Weights of a small GPT-style language model, trained from scratch on English Wikipedia: 4 heads of 96.
MLP neurons of a small language model. Each row is named by its layer, matrix (down: output weights) and neuron, and shows model dimensions 16-271. Each number is 128 + 32 x the weight over its row's rms, rounded and kept within 0 to 255. Numbers have three digits each. A neuron's up and down rows have the sign that makes its largest values positive.
After each neuron's rows, "fires before" lists the tokens most often just after its 100 highest values on Wikipedia text that the model never trained on.

L6.down205:098171065150144115222132078102180137110203169078112148132132071140111046109149118128166132135099135174100091101128130085142108144066156115147169221136167136174146108171148173161115128103147103098132081096103102142134127144157086134122163135113111085065110144151076130167089200101073209088177139152175094119125070100143167159127131138085096162144113167140125135132116150143152159107137147157163140118102121117101106170116126128116112183124160140058126132096082168136124099167069131133139117160126102102071131168121121150141134160115136105136161097142128101067120132082124112157138154127141183144152176116154105070101149172100108035180096160084158133170117154151168141173131133163068169082127191060099130176116181117123127082122165133142096105109119142125155122147177170
fires before: "\n", " is"

L8.down588:087108162153121098142110066132107100144113233171156146106118150140153116135139117137145124098131183105154090149166110107095105128117145152107114128157140141140195132151061078142114153162128128105167175157101146122077161113132160146133105141072135130159104119109083183111095145095143147081190164131117162149143133098169143109124131101099123152183149138113059044087156116143135133083099146136133178131114150162081118207148098132150114182179164128058047155181119201190092132129149173141103137194145114152103115071114082163103105153102170132077098118145129108110106144083086114140103147143142051128142141094136158115158130123120151122096133175091165158096137132136113075061093124190191109132121122145155113050159119131131134124099183198149145169146088129156137149134133113
fires before: " |", "–", "\n"

L3.down611:112117191140137134062093114159124167125146132177148090093126155146082085159132207152094054149124119130142109128095131097162139152118176187129141191062142198164103172058145092100191143131104135105150117121089099107095195126123182216099109102143105110165150165098179172119095114145097111147106105145157080080148119154158149161136090145130166117099124159143135184103112128136126111136177154162145137181125122129197111149197136132180190160161109140101178145088092085126183146133132140140121118120157106084169081167076142101124108092126119117134153155103138195145091179117164150134117153144112109122062158147132149176147093145151104156141120153117153137140142110115147158195081126114199155085105101094129140128142152147133062144052154148122122107147086143119190113124157134
fires before: "\n", " 1", " 5", " 9", " 2", " —"

L4.down526:121104176091139084148083158119163127153077112138101199109103052076099113128130166133189126107136153106205096124119146142111111095124096166121154136168097136072123119142092110138081142142111132150055139132140107154051209134149114114087184147137168114155128114134170126184166119147115158123097073105135119191107149162140105087136141074097134125108195077109118142051155125138170180138131090101073141116141065122107168134157122061160097178176137105044087113142096107121126148089163130136085149099159091119102119130095210165114137187111143145115114116135111089123129140096000120094158140124096106137112114155141103122148118156116141161113080145140110116116179154138101234129165069072133114099109145115150111120048098118126119130126034164070107126111077133127143110157152120
fires before: "\n", "-", "|", "The", "In", "==="

L6.down291:181079198191138103122142072172124110137085163141132167133105156086103146099113112115120150153135116108116158143123071154083121158128123091084122162112103146101177141073113089141175128104145113119156085094138096105188112120090152150101148084157101115130132147124119128145072083177135095185114158115149166142102128178159178075114125156171108123133138148093091105143149079139065209124140167149131143156094100095150159132149095130176159104054158099101154107124146134063138129123177134164170177166075124167104122107171134113106134122170156103100117122120113069149042158121100137169147073125112068127082105110148114117162098097139096172128114117127112101115137110100055106142057119149136157143117114119153153116158099104076086156071125131103115149119119176167165167076161159
fires before: " |", " 0", " L", ";", " D", " 3"

L3.down337:147107141142127152133190116156131043183158133120135189155146209108141079108133155168104091063130099197127116070124113120106178104159162156088157161158125082124122206165124100066135177174084162122196149118097140163131152080122105131121130173141121127100164132096158098144088081174124136094101142108188206188102115168109181127176119134144171145056130191163115152129134158142118044163088115113123126163174122154132182134153125161083105156111173144224129112171116136132140111133146099148132114122137138110173087147109113081163106127111093126093060139107151072094170079136154071100130137100106117116138120145121100163168119111126097149168090071146153120099118082134144114133146129131109166126115181101126140129130120122100146117127135140133118136097133170148139104103143071
fires before: ":", "\n", " (", "ies"

L7.down912:142122114097143113179154085172194124131101129085117109102146128109121121190138139057122172124141127188180152150097049125138176174144156164125114129079105066128130085116147151067125131099132095138094167154144169108128126098104135089082102087079117088161094119094131144115120113152110139101123102130128119092143121127131107131167120102120143095119233111113146117156084098160073139116086115124119174053160109137095191150132091120058148125140113141121053183153130160146163144151179204163134113092075081117071129110169206170098118110110097199120125156119150148117134052153108125137090133111134111105143122137137156137128135132132118132093144114158227121116086115130116143118105048174181124131133115125164113107187175102110089134143157041109136131109138129116146202114120090
fires before: "-", "\n"

L4.down914:112136136159148185086128134146149137186136123061142118113128147169189105156136165101103109114148096069152167117099116136104134143095124187149112098138161225125148102131129146134092117068164186046138121123144060068190107139096107125175120155112112138171160122159149115096153050162103161150146122157103147169106042165123148118111114152099179140100084168123128122170111122115103100116135174123112151095145134158075136094167099075117166093129149145160103097132199149106140139134084106082140103142090161137153161119042165048114151152144153115184153131129115074165118134135129196140042118112077091133103173159111102184163104158100149153157137121113136113124124149114100059090110144141167146091153103185146134133151081158144132121138157142130137088159113121074182114098084097
fires before: "\n", "==", "The", "\\", "$"

L3.down289:116165126171108095154138174137120131142095104128098198097089152133097110131157123115070029067174144126064121151143114192168132158120111130108148140095152127065089188072152176094083228127068108190144112095122136049119130146115162093128106174085107141128117159152067166170110151116165125094155094138087124124148128123122111148110135109121195115120188171086103127145127131111110110169094129157170129150098150103184105076095132098130165192130112132149083186126134174108101111153072065130102123118149131154090111106111169130076090149108102096141195124071088151080170097135107067169184133133158152088117159144152118146107127114133082118125153152071081147183163168162133079140148129179142142107196168111137140052076135121178119098151089158126147147127115167134134173221120120
fires before: "\n", "|", "-"

L3.down664:175103124142142094142090136130173118141163129159120099103082123117172098123096098167088113136154110103141109136088162115129167131108113161134139136190121169129175174185021123142080126062117143125103121153169119103162120175190098177160114088134188113136106127122130127130146126067122101136128093104183178164108122181135140108132148092052095120139090103107120101093163103143140084158145158116090102139122137153097140138118134049085100102198129088195095149091140168108075154093079142108135109107163174164144152125084129103097156146133130127131107115171097100130115168150107129180033083071072137126074191112143099153133137101119118169164113083122199107123191143172095142105146125139104144123154140124168107104115121162133135131150123136139080059122168134131179108133156100
fires before: "\n", "==", "==="

L3.down187:176176137111150124141078066131157117159167153043108156146178162131071125111139149093147080118115159112144135101155065139167110143178089141111096156085150175148195124107230132137091113112127117132141138130163166162131098120065150180102097120122104118120210181083133154144119118126113114125112126131182148194161126133118121096123126061168067085121107184155177115104140124137036165145193123130169147116132092126149086108124107140228110137139102098092138099076128103113138155162143110145199175130132128151192139111143075077121135083118144108151097113127117086077167162105122148131130190170133185064099150107148155136151079128135114158127123135129175131142112135094129138095155105150211127145157167093138214092118124117062118122102168123122220109142144119123170083154128095
fires before: " |", "N", " D", " I"

L6.down824:174155119105154171079092124157172129163162164117136069131153145129133133159161092148147135104127138124132142099147083170154148206103120083084138120097142150217096069128144153092155088123113076160121116176127217124126087116106223088135077147090088160115141099152135160137103082125169153115226103130079102149146126103109086152178112162091148112146138100145131181194134124153127112098176115122131138144119107126124107120127140156120141148218090112157144132137127136125080085170112068163113107111126189085069161128138123122149112112143091173135166120150135134102140172114135172113081063126141138107156105122148185106077132124078138125094152109145138094132081141118074037115169135202133164114170178159110199064103098133111113140133165150128085128120162144066137080141140118
fires before: "\n"

L6.down866:089151136138100154156147146150173128086144103101111166078189147137111133115108170132185106122080149090147146131073083094143120135108129131147137086193103146139166125096081056101178165133159126088196076099140147092138125129112144136173095140138059141131119170164113078157123128155071108114085167123134173115054117162137109100091191092133162091136095098178102130134142101109115154124174132166161130054179145123200092178111118207121127105165119096086159144049143129071159150063196173146126121096117114158112111096102213080142139104136123117097150107061129095087121139143148080129123123145172094168096091140178118096144132151151089162074107190170088150167164121094111110132120115108149151036136097125148136136180114137100119153131131127105132078135117145166104137130127123
fires before: " |", " 10", " 0", "\n", ";"

L6.down398:161083173147098123128142089109192165144135130157093162160125097175133113158122111123141127127098160129112147096143146157134074127138148159103108199089135133114146081150154139111137113101130119145072120098142074218105140135219103158100078148119108117141167071107126189067115119203112116146127170142140093103107133135114109157129111108132147102162109162160095141190147139134084095137131137138135135117165198162111111179108146194126115122176095097117138061117076100182098113081208101142121116156132151122135089115161135075120138108115158189121190146166084134103150138177164072072148089126088096140199105098127141124128123133123168208172130190121130121129140151136144123138154126097090164122098147134070150096120170103062148106097171146098107084094118120125110092166152074
fires before: ",", ".", " the", " and", "\n", " he"

L4.down261:120075149119124139109166154138152098167166098146130089139133138140166158129096098129100128114146177092032139128126064080152092123118134122130067098097139146119106088083151177099100102097129157079176114126087048205165102157158110135103104146138164139120132093091105133104093067200077148131151121149149140175124192117153107137163171129092197094171152143146156124077132093134145087116079147117221113100079169114118160165128171135174127100082138153094238119108160162149129085104120126110152146149192143120149103124113059123105165105123046114200138135120128107112156100136160139108153080114108078127149132179103086089148112135166091107117187133088141109140074119127119094105098156165145149157156111202091111136226154107162112077109131162161136183142173124067137123131083087
fires before: "\n", "|", "-", " In", " The"

L4.down17:104156125120121105157068069146153120176144163148139150114120167148143075130128134103140081136128175095098099143130085142166129112118155186139118147179124165207048123131112151131179167155096104051165137105105122142107118114124117151220115112151102116077109190102157091178126166125133152151155095110116164122110129180162170185132157138074129099086135168133152074144136116089126116111138144139187171125151144123093086122102106132081126135111098151089058107110111144110105083100163118059100100134095142090113177088137102106121161158112214145141236122172133121169120133086148140120143089068105174098132139153120095144141154113123153069109054130131229108159167115113152157131098094091163168092104094142126072083172159149133198113148185094123106173116127117121161135128170109
fires before: "\n", "|---|---|---|---|---|", " ", " P"

L3.down853:140170100174128076112132125120096153044063093140106038126116125123156117157183161132115045116155099148092119070095085089114201114074141096136169162118103148144118146105135110154079170130063105089144112138080152063151073193129117188066117177163110116153176183149109142136208135148131116074099145143141146135117099130083149083101119121120168112146165114147152085132119093154115149123178113143158118135100137111182161117113077100075073175121102085136066157083095126135116106142077089106082098105160137137166148184163115077116091083129122094147143106128142156114123151108189143161141127157139125161107124161188110132130093112136117094146158104089220142092212174131155077067106146137092124132153074118119158109065074097183141096132125153163114155143128111139135154109097122
fires before: "\n", "=="

L6.down320:101113126104159113098117125173153102126147156175115117088156140162154110093198094098136106121066130180175143151158137107140140194068137160123160127086126084112068122104178154116090136112104067111103111123121061165152167145181103100094086114152131098104131093167046090062099093114129179151128102115170102064098135101132108109150101120121139120101164146141165118112132141150093135088103122139154124136084127147065136113089086185100117124107166185097112142121108120121122151136122092179120078131134122189062102083124205099114156126138142126117180155083188111116122130142112098139162108055111092140138106152077099111075119141182107093144155125110144081148083126211119182165121098137081115174072161168104177152125171098104144134077118183147164121141140143179138104190184083
fires before: "-", "\n", " -", " F"

L10.down147:107106127126193128118152147182151088127115135066142077165145089087116080146099197113141149127152114121127075096115093095149170166180077184058148146117123140126122121076187142092182179095120107109131135124141140118195117105103100122161088127112158134161142110127160121145126090112089161110141107171164139177169148105130104111103057093161168087097112142120100103145143136116078139140162131119091144120110110108107139198161121136136126186146134107000112099129103160114186162135115103124140133122131171118151152076098137175179095125106101098135111162085124146157129164122151088111148115118108121101118114126137167112064137148134153141103163145136077115113172147136124115158160154172174168163165105138131101179185162103105103119124092065129127147158126137090103158077153069
fires before: "\n", " is", " was", "-"

L10.down328:119148099158140144052116185120100124095156170155145148131187100089153129087095163088107180163159128110113122158144134174197058117087160081157155160123117142142182172120102132093176154098083137161166105119090176166118136137134192083161150164155128113121104068183075163105175186130081116111117149134154155068141118075100170183093206117142115103109066136113066179213128141125160121095152123171097159115164169126151162177145069143101100117097104134124089148075155090158107104113148176095123132062166119126110142131138136133110154097102117136142106113124110082166076145121100131132106153156106126102111204142093135102140088147141156129056106143171201142142025183147155129139141114149161141111175165149147092122171105158133141129122087142180111130158117089145103148120110084
fires before: "|", "-", " |", "\n"

L6.down82:117114175103156165160118102148177130162130134112117163102115153150062117104130138123077151140125157162092102151156184121108112171109172088084147165134118181180103114086101165130118164123106185134151092126152114151130108132081102134117192116116087124130099127120031177071067201128097106151151160071067129120210137131132122098075145117104132131142094173142111112134129145145192087083158090079141138091099140145146140099167138173103123137162112101168122052160127110131160164174091089136103163138107140173161164114115107213133046090169084095134104096196128083102097100129101157095118128073136118090160175112107170091139110078109111160127104108097143161120125147147057109102101140115139150184113147166128136167063160088166112078126136059151121142115162153164104134124116124
fires before: "\n", " G", " |", " P", " ", " Q"

L3.down657:119182109154189136171158141099114053089109151055122143115110089094146068123125137170108123153164128201255143162153106121111103112192126092161128147150140142165136146125109128099121096103185128128172153120178151126100101103150151174130095089113165101147126099125171137153142148130081118089120133130129142173117100199127113098106116160124141087060101131160114139144128120160109094160093146084113114171183058159139158211113142210083098160165098102112124143125111063129105089116127098174145145111114161127095150137073112155105157135133131139173153137118082103195144098131120167104118075177093093043131105145072127124196125080168151129138150151100119131102133120072103143075178127161091135099117124125143141142116085135172158134138145110155113196134130136070112148143162104
fires before: "\n", "Career", ":", "Early", " E"

L3.down971:127138092147127147197163179188158084102102137058093090137126166162101141161201091195145106132162128129154113111135123130160130112098143111105153187151188119146153092081091090124171156144094169181175121107145104075127181118159162153087141172160120124147136183085155105105128178176127126134072069158109072108129176115162130115105140149183137163136129102081135140084105140149084077117152118135146135161155127138149114149186130098148211128155189121110145170154126110135121138161126124140090101151095104153135090158123173120130143110131112111149124106119176143060177131139185117167134109098103126104207125108114080166085090094124111122157141155236128159132104177136117137123138155173097119174098156128086093109137125098168180106054099128112135142081149163094082204081149115
fires before: "\n", " of", ":"

L4.down181:203088098121133176148163127116098062090168122107107134162166171132147108101153082105130204083139136190088165165135110111137124186111102120125189110110164075110128085128146129112161136155118129167184127168121181115147189131128142157123124146118190148161136126125173164185136128062119156116189158104105107058136155140146072196106157124068117107141148122141176116144133144159088144159136087159174099163093134143075114252112040117142101103147117120055191106125095114114143103113150120146116169132120127092150124136151061130113151104113087092107149109147142142150111126068195118111160162159161132133135099101168142127145150114209107087105135130097156148124163092174132199171104134115150093092110199147129108151154076168150194084102180105103113087139087123119154145124080177
fires before: "\n"

L3.down809:102142141142146091172208122138107130156147160108086091092145086153153141143154154115114112116100109102128133119119129163133122127123175111123148155186145195143115143169116118094120156201131129133153086126121120122104197131126140101090135143145118106140192142167108191106091138128101200047177127104137175138124109165120132140181146142138170122171100176171111154117154115102093166130135165124180087100137171186124080131115043140064135187101129128153080117066121178121147067156103074213090097103121158166131119130192102127177069120143099161136147167109088133144176105039100134144162106091117140099078149114171140165116126141158150106115147074151172143128178093177195129077116157110135117189137157133170105090083171146131146120173114108155134103111057148114160130085120150
fires before: "\n", "-", " The"

L3.down359:157105122115138133168111089084101103097153131142137104130087120140171165090128111152102110144133149083114134080138135177150135170144124137099117174095116112119149143160156053097109103116152117098119130162124140129154166106138130139151118092126163139196121170117144105092174122130120187126174142126071158081092111172100186115135142143151167168132088129122109125163127114127099143125086095031093129099120065143136154093156128103078024156134096110217106106135094123136087096125178159150148135123128167175148140173130122124126088114122171136139065127160130100118172079138124094114075153138095171099110080122101151159144132106123200161177159166120053173149095170120150175152089127135062123035125138102169063053176079105133201122103035069139131166177100130091105151120144178
fires before: "\n", "|", "In"

L8.down547:098139096115137137133166131117097180144135120130179146093161083175118130074151082134125188186138166131103091118051123180140154092199170127117195127114153154140158139125092105146156128143069166064106090128171142148117082123122132155145074142143135152121114180078153088097146148098152109128142156074143047140157089183134157150122149140147115133175135159133159178117067106148090051125145166114126110176163094131083174168090075155178147073117146135088154163140107123115180155083158162103148069137096080128076151132136105116116160101111125134160121131097156103147096105133117174105146146167172100150115118134128129125186156118193123075110160141140179159145136087161164150094107137160088157140176154105155102118164143113179152134149089145099064117105095122128129098148110142
fires before: "==", "===", "=", "===="

L7.down423:130100138093167113091092108114130120066136090155135150150158140142101103099148128123103163153106098130142111163177142111104143112139113182145157102123112135106116144181095152161160133099127113114171127145143148129125138101104089142136149136144174117149129151142121100094074161134096126119103133101185092106078144112157198207082149134084120054056112170123114143156156105084166132145081106130169121123078089128124113112144127166131134111127073114133124157096091099129134115111173120113080086100176083116154098164065118153113059085127071143108194159112126107076099089097213122099116094197120176149111127124182168136178112110129093108227127132172104158139118187158116088099132104182157091179114206151098062166086136170197138127125091127102117134119111119163032143140135200
fires before: " |", " ", " Q", "\n", " 0"

L8.down168:129122141124165152160142142115141140168123099133173123136101114110140134147116169088161136135053076182151151160161103127107125117203118158121167150142191122132133119127106171106100179123119107100115175091111144139131099155139165109151152058106186124047108092101018099169131159072124138124099140066128129104138172121147124126145073080080095158090136126087122129168082142157136098110147130098102058124133111136075244209102213091081120118200119157001128160143074177137148100107107126154147155037139128161080076163157163132140146136114176192120147179130147096145170164116096159155136101112149121167208112137148161139089105133069159114170100095154134094081094133154090183141115155128088125156094174104109161109180133109142147082100144087130116107136118135143130120133093089
fires before: "-", "\n"

L6.down207:162152130132110133125132144160153141112138161124088127118128092060194131104079146121127114154112122131122142083112099075108146096144180146134116153130109142142070137136104122177187133208075142137082109160141092118144146130164147193108063068154150109175185104067091101105139126130170124140178107142132080135155113134176068183154132139106135119132107161172176168141188128128133116119166174146159114156128115073088123126144126133100134101155133138100089104124176142139116180078200087087104105140107165042115171115170111113187142114172131170087113075117139136101107097145125177149136127148105088156144109121180082153153114181142122203087152140116158121179144121099088126107152158116149115102166147131105097077118076121067138122092118184121106126116099117114118100123121123
fires before: ",", ".", " and", " by"

L9.down461:122108009121123106078069088118097192124121087106099122137192196083114139098107102147083152108080100097161135106115138138161094165149192132111136114125118173113106149128105106106144143158088092142112111058184163145094140141135097126198070091126140112101121130107061137107075102120189113150148102115096163106098079071124178091147125129118153123115162122155176076122102103095215146189095127086093090126111133099134109123138135142095093133087138158134101147120134057130075127148155135144116149142091152128120147135106171067132118112080124107067182103149129240058119085103176069101146166102116122105142165128110148105164155083159101148049151085155112125097135143113127113141089109121146122113115140177138093157107151159152152167141182172121096121157158147102111123093064132
fires before: "|", " |", ".", "\n", ";"

L6.down778:102068161101137176141147140161168148144143122182091127123147121174089170123162147113116067117063080105098139118155115094167082098077124115076127127128155162119118103065127099089169085117129143122099145136164070145203118114142156158088154139098140097070118099134101139099085090106091135099088116102122158122101127172094109136153080151069122100107123144178049181137126162124150140092104117154171137145068161106123095083183170130110127161154156156175112151172133142147043125085108114109135109093135140074111109172165129168168124108156135140133180161150112137112152133164110065131122044108163110142130103129136047153167168140149149157169140103117139140077088159166117177098139119154115090139098111126105200174141147114093098127127134112147134145107134123173199142144122113
fires before: ":", "\n", " –"

L4.down6:149107143096113127164179159075101164097090184157145163115133107103174128152113101158091131199127130064188094101094130123118143149160103133077097124179107157147184216175143077119125129173143162107082120131152082128093037128119101141114100132159149144151126204138172125099198140111131110106204099133144138112104042141146193098186139114123118096134168120125115113142129102144104158129089112178098105147134133182200117141066141095184105111203098190116083110058096126133141101124098066121150146126087149147098169119140147089076097099161151125101102097161127156145098089169094105161083137138109147131105145107151149136119161120134165057164118127140150094134142112096136175131121107162114136126123109144131014098171104147174151146131136093152152118117089122120122123056095117
fires before: "==", "The", "\n", "In", "===", "After"

L10.down268:114070062087147169177106086129106150100168163116088195182141153123156046088171141123151183128124165089096093121137104126217128124195160160198143126162121134110152118161116163114166141152140149099165175144059116139143058115127129149116136094125141071183079130133120083135121110158151146128115129150121113094123102126167160127099157143143116085072120221132142073115131080098126085144103074138164115149093154110147115231152119157107152120149098133032071148126106121069112104130153124098118105175129178144132148053103074134093107058138096139121115104102121134129130136150186092138121189095171119104170145161182164127141133144097153139082139146117131174161168130083102176111068094134133122111120151098135100131135107073151124084077198180127173146100124098181138167181140087
fires before: "\n", "-"

L4.down65:135153130114145150168216115141092075108199148066129031108196133178093120137108122107148158156109151132097076111116148133083111195161131169097076123150161143137118127141086176237153117074145121172148121122066120154172161125127183103160107060135087100133111141110096149172097100157166129112105199128103094119147161136141129133154158161118159103124167163103150131147149124154174089173171133127204120136100204141118085167134118141110170135178132100133242141108070151135161080142112150156091146124121143131121109135104121087139178100147105132133173153158134099086187222162173136128090146084108123158187137146136171095093096107174094117161103160116082126123091128101133138129156161135135144087142099154116215094144157152149152122113122120138081110081147134124096120124121130
fires before: "\n", "."

L6.down657:166175168120072103124128124116180081146135151093119118070120135117129141154139128165079138164132118155153105124139153080139204168116145166047159116109097185199102113129150157118108167162128121172129133110100128155079245195132153115131156148141140133151140110072141168143106142096141153083136176100156124114109177177135133115147113142096094127144139135157131163084122090114131154176130106156132148135059153114131106186093093118077163101144169103165163160121096116133122158148192133073106160125165126108186178140143057133173093149112214129126127091138103174170140100135131136164135129132163084092075100121124147174107124124144087149087117155079131130178187109146136149117203142095156109129147109119140109121085130147152131140109150118100154135123102110115078174113207076
fires before: ",", ".", "\n"

L8.down654:066071098111147094122183068137151130132145093073148125165055108111120064136085053153079124065082121130130149182195117164146133158125180112103085179138158133128122171089120149117093155078148109092085122133125131139127113129117161157119145126090130072176124085150088168087073130153108124156104114132104168106143106092169123095097140118134147106139138164111165106165090175131065166132118118108126155129156172111140165163114085189124098146104093151107161088099121167082123143142069098102088107104129078174111123129088172185110114105122120083202111124125207142086112084111122120182093134063162110151109105141159168084132092121127142120169133130120145155146132142109090104123062151144068143180181094161160129183118130101027144127114178141147161124140211171153089164126174089
fires before: "\n"

L3.down885:121173144168173124195134181159184120131067159040146088092137124163173081142082128145155188119114105140138159152152079097090083136167030175120117114127157147103135180083156104192136149102105078123093092098082172095176142129130146104126164131119154121172082137155096143153133191174082067129122154143103114125186164118157144108139131169101173152178114132157121133137127173135138084132160130118159113129161130083119123178189198162139193144097078120130199092090187117120110114147143096127119157125135110179096149126156188135134076141140099127100138130131179105173121140109143085122110103175114131206116142153134157117070102113121111080116163147145094150137118156105159145120154102122095160093152078146132229144210182142100069142107151190124196093128171110117091145149190078
fires before: "-", "\n", "="

L4.down208:163149132109131111133107197074174094113138166132101153103154033119102164128138174073197165111147093120177128138110125118144102100116158129150082147160146102113088118105093178163137161089107116157110131167153191073103170123169170113167128125136129135206101114157160098147122120177132156112047150103118100186162150139114142138107138127153086097141167113136139089089130155105189090131184104134170130185138019150141128139148113114116137158185086104079113090166131088139076140160165109128128208106139106124150144096043161131094155148132148132082161149160119106082098130116044161121100130122096166142110130124109146163135095156174116166114077151114111134104138129148063148178155116069140118135100103160160155221020134117089133166147097151111159136105091111136138037120159164
fires before: "\n", "-", " The", " It", " He", " ("

L3.down751:109152173127134067191142153124185131162099170167104080134122078160089167136046118150139033090128130142112116104150064150147122072156115093132116171135160127110076178117077151165084153084088103090095098143061116051114152118149143101071066140138118115154168185140101083168147097202093042099138149118151151232133163141121155106130121140103138130150175116112111087155146150146093136170136121116177144136144117135219149228147098147152155131163078098163084105098142118087092084126153136116119124112123134156120200163167159171127084136124157128139112113165075109082132168116129124178092155185123127151131108200134110154119107178125075104165112159108161154107104164139132116137084099128109150057110115106116145112086143112144111104167080142147136123150132152115159176105148085
fires before: "|", "-", "\n", "="

L8.down218:045139090102105101079077154127143151195082122151142075115128128109099169169132139163210146167158111042129138149166123147128131077114123176054105105125118139156125123122128193173149162139110115167121039153133143150151163136111196116124147090107173097152133111084137133142149110129136150135145144196092109146045089160164196147149163164142101103102146163083174111156154109124115105153232123153085098180121085064139193123116136116046191124084111084131112120111142160103159115081158110155162167088097123111127131097131178160062096131149105118116120142111137136103099125129166168119144118114109075097102084127155142151123135156098064126151100154144087084098148127136122099156111068119094120135106179135109116122137155152078099122127134106075182176087146107140082096112108155
fires before: " |", "|", ".", "\n", "–"

L9.down498:113095130132163145151113119093208209167101149099131133102188063064106128124097046153128187122075056060186113129093166157120162155127105163115092132174131124137109173120102153104182139120104108120122099135141101113174180108070148084126118166076145134118139166148096128109094116169115147154128178129128101180164124068155186094132120145107151103130121104143130076142141127075136124142153138159133120182138096077147113134081154170078172100159106123097112122169071128143162127137150070098098154108109052102124108080077181178083152102076112135160123119087127106148079124146166079156153165056112131109076123126136091174142160151118138124162186145168123113131123153128076149062103173095173130115144111171146146151188163100160129117161154138110166121085188117172086124169184115
fires before: "\n", "-", ",", " (", " at"

L3.down626:136133114119132126143141146137128135123103093108095097130096101115158073192127112126110090112133123152093111138151103033113130158172163129101146144173104156135124163135142142138131172170140141081180042130117152120126106179109102121166111120223096083200110121134124120139131171178113118116115114115141124146109152171075110166105178110137102112151112130139184091177174218126135115105167136130163135126114143142103148255094056154145124124138088078041121098094168082115111130112128147100124120143156179106128185139123133105147107061124176130093099036168153121071127148151116151138097194107124122154169151080189117158118146104125192084118144143144255199092149172152081160142140135138145044083121140124159111112132145169157138136118163115189119107176072144127130137176136119
fires before: "|", "-", "\n"

L6.down637:161166139121111129122126112110187136119168141116095116130126084050135096123179111121154128072037131168146076165151067178133146095188124180125100191095198097118122102226105170146110113173124136121132099186097156105103139134175184164090160076125153128092178115197105159129134132117127123080111107151158075124108161123128124136126135147089149135118206128163179100167140114129064148147126116078114167163131180181154078140099080118085141125145114100054089136144097147080073099154096115186150098171119183168052160121159085159081125165102130108108138186145165097100129157124090116152156157074101167154160134172146169076168121144122128177171108136112209126135123152141130166136189140112139124137185195123131131105172150149123140147125156151081114126130101086102110043126194133
fires before: "\n", " The", " It", " He", " She"

L6.down571:084180102144100112140099104143103149074171166105168197151143110132151141108131166185232131075143072118137179133118119113125097186061097167156147103172095143127104092120162091095167138118192109174155095113115144058092136103094126127117124100111090134102091155114094117105069116141162120150122127144129146102103097162136165090086135098179143138130059141134122132137081127131147200170145103177113180069160131160121101161141193172131191114154166072155143149120088145078111166093177160155105083108120149159057120110134182128139114159134146138089120072109125074149081118106123071137141164153178145181097141120124103130128160150166164158128096132089118082152110113128103081196157205129127140068129108080102059140147119165131171184158161177100138086162174111139129141090161127
fires before: " |", " 0", " "

L7.down87:116105132134145114148174160147238149130165119082128207146115168124119158096174144103110089130090109120158085121147106158139100134123141063062134110087067127147131176111141107120180168158142116081168132124137075132121080098134147155122247150150146089147096105135139129148118154119120165126093149190129130158130114147137156111145162111054113155101101153060152114158076130105087073118167108162150180112144104120164088196109156161182100168050089156130211109118136129159165108094086120130081083087118072189198125148170139112080108137141105141123183108162059158141160103111165109083160118150161150089181216138200138170143097084116065108154136122131141170156163093168108217140130059184110123164098160114068089214084111138102170160114143120132122133115134155145112113168073168
fires before: " |", "%", " 0"

L6.down303:132091129151130144124126145119145083162121084111112167137144089088160124107188172118104117117163135191176159120098122109173117106095131101153141148161142127215127137142203099082132132067118138122098115126070131108122121128104100083122076148067158131148146119163094128123137119153122114132119116115166122139088127146142114077136181074154133130194197152178165146121150119095143146100156115153152097118121149118119164255140133117054104096167123097047127097128159071083121190150164098132129115127141098097065141052083146188107107130157154133061155136105164177124094116141118155148148210167145139160107140144131146086149142147082145116103145149176231160146183129112138155126101160098101143095151133155136085085086137130144145136087187158102118119113130136165125139092140047
fires before: "\n", " in", " and"